config = dict(
    head_dim=64,
    vocab_size=8192,
    attn_scale=0.15,
    init_std_qkv=0.0574,
    lr_mult_o=2.0,
    lr_head=0.00826,
    doc_mask=True,
)
MLP neurons of a small language model. Each row is named by its layer, matrix (down: output weights) and neuron, and shows model dimensions 48-143. Each number is 128 + 32 x the weight over its row's rms, rounded and kept within 0 to 255. Numbers have three digits each. A neuron's up and down rows have the sign that makes its largest values positive.
A block is one neuron, or neurons of one layer that tend to fire together. Before each block is what it responds to, as a language model described it from the Wikipedia text at the highest values.

Responds to: The final token of a written date, usually the year after a month name or day, such as "In May 2010" and "16 March 1957", sometimes the month after a day number.
L4.down116:128169135106144087145174198129074136163148180176078175128111119183125124177123082131177156103152194150081111118124089171148142126093162075125129120116145109137076124173088138152144169102136160108146139158178131159122111131065143123157118133141110125079075136128138149144186179160112134101
L4.down239:072138092125110062143098129150159103192204113127202083128116128167108038121104161115203157180103090121104227149145094134134073143106136157129171107167194162084164094141102143163135126128129135084138118147099152132146129100120118150148178124138117150135083107121126091131163088072147154106
L4.down307:093193101087084186086165131144110157116144148064143083087087128120119198109100101128040192133097077131070105138106157107163086115147152111171128124168178140101130140075115088096177146134106096102094118137172148053138179135136124142098135097091135071117080154060158103104069104172176101127
L4.down352:122198129147113093163116133116111089066175063071173155082125194110145141130124127150114124108082121129098130170146129119128147145150179102161090156096144129186160126114103143147233170073114131144115116138212115088163178129105141152149117094111108118168151095084085180091139207137119145129

Responds to: Blank cells and small numbers like 0 or 1 just after a pipe in Wikipedia tables, e.g. trailing empty header or election cells.
L3.down29:104090120139092100095195152142140113123073125183132101076094063121155157088155100153056153118147084096142115112130087101083087074145063141123173089153208144118098134133052138106137133107146063084114127191143188127118046122112110181189112103114100080126096164119098137103128099118203135086
L3.down37:125160066120102083098165088129134164115123149162105151120156148135095119154091156134087131116148051098193090147138100146099150181122175119103139149112144160161192074152111169179131137047135171147129068179105134167090177134181161176167112104106156083078147060086145090144084175114111139063
L3.down53:140125136130112108094186086084115207099053065143137133107081141124138121174140190107156123076128166140077121108103080108152126144100093169147130145135138103145136128156130144058139153114099140149150130168114153097165131119111126099171075109097047162057095111150119127065128140202136117134
L3.down82:166059181124100145149154135128184151142140139075156107117135076129116111143130114172117118138079125135113106151103175122130120186102137110143130074122184151165116193116129160114170145101131059117167065154115157103136177091168103109156083145059150140097154075150148157095194125109115135090
L3.down128:181083156072140153173159167144101163112166158101079092146127101142111112130195161112164106064116144084114155090123107132133070185156165127114078167153165124093193149113121130136110149188116084142080155137147155125080128091106132148187127122117113031116136138159101133115173142125104159094
L3.down252:201180033125133183190181106107117133142128128166110159161103122116082149113129100161190165169126137165141148076146111108151090139111136169167134148076135189148173066102091139064149153144152092151138115118147176145087095106186148080159146136094138123163147121122150101119133142095098200181
L3.down257:079099140154130109148114156136167102123147102222137105117166156133160182106148135143121156086044094180171125094120158134139110145126132125142111167143073104126143099133177116142137136068108162176070166132094181122117116115103123114128097227121025142138122149124197153185138155096145101098
L3.down271:113122111129086185138088114151157120106114093213120153134094153142116104170115126122179064172127120133174159185147157133161143108090149112104101117171102052186034128130153070032157111162137156105139140091136143170184148113175101117103160181126157150154106108111149168127109119101096099100
L3.down309:146116117154125073120120164130089130135199158107194168048179184186155115132090111146137098167165103119076141130107154175175145090150126202123127171132084130133167102106214161142160049104139071091151179155093145119131109119123168106108124131111164097151141107170135152124155054081186123106
L3.down320:147159190126087170120129107087127124113138176129106067149120142113119138154089211148112120090065082089101134102154110118128123134111143109121142048096119160140171175108131171096153172139139111087056114163162133147117176192114131124151120186055136105168123082113157140097154162128156110105
L3.down339:097123151137115157152125091143101125118144103096094113146129129111099154055128150078142103094100144134122081098064079102092081182129088112198087110160096158138191136111099164130112178099136140112156169178155121074142099213117145188173056126096120162101160088096109157124146104148148153151
L3.down341:047079136119123104086102159142167146171090104135108167136192186104137185082136108093140134149087127120108132156145119127128162116142135108100215131065175150119121147148140116132131087127118150148170122163123117136100106117161151173100147111120101127164080130091155068118051074129110138185
L3.down391:144129083080102140092135148184113142160099145105090137133161173102096060117176194153162162140149129130108094084138145144158136186085102096129112136135142148108148134123166143108157230135098124111143110140127102157123097149123104140155104187128129125187059092099113161133140129125123127048
L3.down422:148155128147165114144129130130121162146081153133141183157185168192087141110155147115143134084144090115136090092102189115141116108159061166145154122110177107147213157181118084178067115078129144150141107097084114115119134142094120147179099090127136128134100115152117152111126150130149134081
L3.down437:137086182112153161138117150146161106100166161149104141029117177085182115176070131085128166108115121123159112136113159067096156099186098092141137130113095166173149066096072151137156103075103115158115126184095080104177130141106132148106177147159151110111147161103138121125124106130127099150
L3.down440:170052166091152095130077147093111148120143142142135133167176121044131083217168134127094071112107057183146113063101171113144090135145125060187159121096167149126131144086149101148092106105085144121130115146101121110107136171120138126132141139143102180147039128134061140097117144136175113143

Responds to: Four-digit years and blank cells inside wiki tables between pipes, like 2008–09 or 1907, plus years after months in dates, like In May 2007.
L2.down310:108150109128128128138162151127116161123145104170131118165087116080119147219171181122126104108125150160128085181143104180126105096138094152100167125105114109193107100126138155123101145124162120122169155160052120102097150114126102129172126096147111195106081157097157058190104113186127132140

Responds to: Single-digit numbers, especially 0, sitting in cells of pipe- or semicolon-separated stats tables, e.g. appearance/goal columns and curling scoreboards.
L4.down150:127076137145083182160093115152109110119131095163110153173110114082083112123103107129108115181142052166138100120104173141145141056157115210114103097135095163133121090053109055131149158114100167123103114149130078136145107106179112149067056156185090140030097072117131123146123072119167112130
L4.down329:150039132149168141162196112084106209150117090139110111104146170109165124137157201183121155202102177165052091141131114164136158136163094127150116140098089146100135106135139157138128036135106135124127109131095149134096105127136129150134138125111070128082143106145095105104096083144110131169
L4.down356:091149208122134091088060151140169108149115120078111075070098124103075123150124168117126082097149131120127116146140182087173152110096131097142106131198090133118103066124046105061141126158079088134147126121146138106157111145143159110143153094157134144160099092157133110108137109153127132141
L4.down427:114121107068065114110102158095154135095122070184113145188151099168088132099164128152178118076099134114132096122023082173134089087146090110076115191044086133097138097137117121164162122102079115126177166125125157164152133118101200089085189166139138145147083107106164102181147167114146141148

Responds to: Month name tokens inside full dates, in prose after on or in and in table cells, such as on March 12, 2026, or 2 March 2012; occasionally summer or Nov in Novenario.
L2.down142:094119113161115163097087097125172153098162144093149146100112135147157116134119083102136137130118120138064194115075142079108111028119046104131150127101118118156192157112148088091106144153122149131154129119164094107094164128112136089096092136199141158127066134139136126135129176135063152110

Responds to: Month name tokens inside full dates, after a day number or "in"/"on", e.g. 6 July 1939, on September 21, In January 1979.
L3.down12:135134108058182129142096130092126134075053107095140098084183153107155163109142098093111150146092124145176134120172119058090010125106152156144107110142107123131130116093097079122128154172130180150170179162074148120103079068109099134163121115122095113108139153158121195122165114129169129163
L3.down21:128162162169158127079109079111117151126084114113159131141129109117167113166104144113146174140174137134142141114123129056068158144116164117143108069122147165142143096102097128091122141159153131164142122166060114131134178130144117138103104090126154160160135095111149080088151108139096127097
L3.down57:069123079085137148090125094168217131097159134138105110107159119178077070109139113155150166108160138143115117088146151141143053088099150124149124103113142137079189206161105083165109127146153152111109178144157159151103120121123152116069123099094153153118119109110152109118094095142155121184
L3.down58:113131130127080194153115083164145110083204138122123105107118069144168087117134121127158129122157136181118161133151105117124088107151123103102109075089129139056115069130122162086094150141152085134143080095083128159116173167103116169068113107071114138140099136098151053119070097119147047129
L3.down59:084160137123198121100066102126134146171106155111172139089211124068117221115125136126109108112131156140115166094081127095113109094148109116146140127171155003131147141109116126118134122123144160167111143091113102134139162103083142123165147177094123103157118103208147156194123143122110106140
L3.down107:131127192147125107100114105157145131135121129098113104134111074155122115153136128140131148074158070125119154118165158114125133147068103160151074129088155179134113065156121162120118164164148083107105153123128154184133065150041109133141127133089064087102103073100150138167103131104139143196
L3.down165:157194116109132119162136124132122062078160147132106085114129091161086116159103099149119079131087140131124139124109131189110066177163142131113179165138121095122117140085161151162152160155177068112133074090077100111152142163139117101095156133086066151157069071160085129118133086103094150086
L3.down184:143131133159138159062160133128168175112137152079156173129070148176182164112066155181121140094128147129132184132134150160086135154120217192092085132154143181118101174144113112139120117169158128111138085159054114096145107083142148202118187146144130080114143106181126131128130127158119124122
L3.down188:141083147084122172116165032179082144055180125073114166143117187096101120123152075114117123143130184071149138111135086137127140125038137125107088135098156149128125108145132115128154145164147178169091144165114100168159108151184155116167109099158151126109075120184108132111149103159115160110
L3.down236:092113151107103149165107179091118154133091084092171093152091120159120097150103122114170165151102089123092130166136132182080063137161114093138184083131136132140108198135170071096044094064151193126069136109143147135204114140081077140131085087155123109149145129181137152160092105184102122130
L3.down242:149165173078109128101126127189126145066125162092180161173076140126075136175122146107200162173143132135190088139173158105168137133180114154124115141139163102127175115102092139108188151159166103146096123124177139128131206131083115166098155121200079135144066145140091166126128130103087140138
L3.down267:121108113099183167161123078070106154063126144102144142163104177102122106079032178124142131178119076163134142115142099132097161142122174094165155113124151116146132129129193170148121118108169136152147108106141105135157106092099145113073109155090134080108111092123123117109108121067142092088
L3.down330:077118121081121136156054135117118129152084166107194150087132163171120116148123137100106134151136122150136152201153213147149115112198160157077155112142198136089105143082123181142148158142172073113094123211083134130189065168135095151081103124095132142134047088184130167159162120127154077109
L3.down364:124135125185136146099154156171110162079181131077128136109117152175073124086155141129126108108095121202128176125174069086116093217166164138116117075106129128136117121093081124090195127133167099083160152119145061164129148143159155160095193120097084186136160167123133128104057173095114092128
L3.down394:108129138142117176121162155128150084138133128119151128148098168131155128147157124105162095148088117106119150146048102172113130136100108194140159094180105194094126156156106073104094187155158078159040124171123177138161108145129135092142154098169121137141115128123173107137146097202151125155
L3.down442:101092085123163114123102094112160065083113156142123104141095175103153102124104158166086113090125140112110123097138109183102177101154158159165140147109145056104130152106124164109082063080142164121142149104101173080119143114119117139181163102127093098143152164185186104153115126132097097167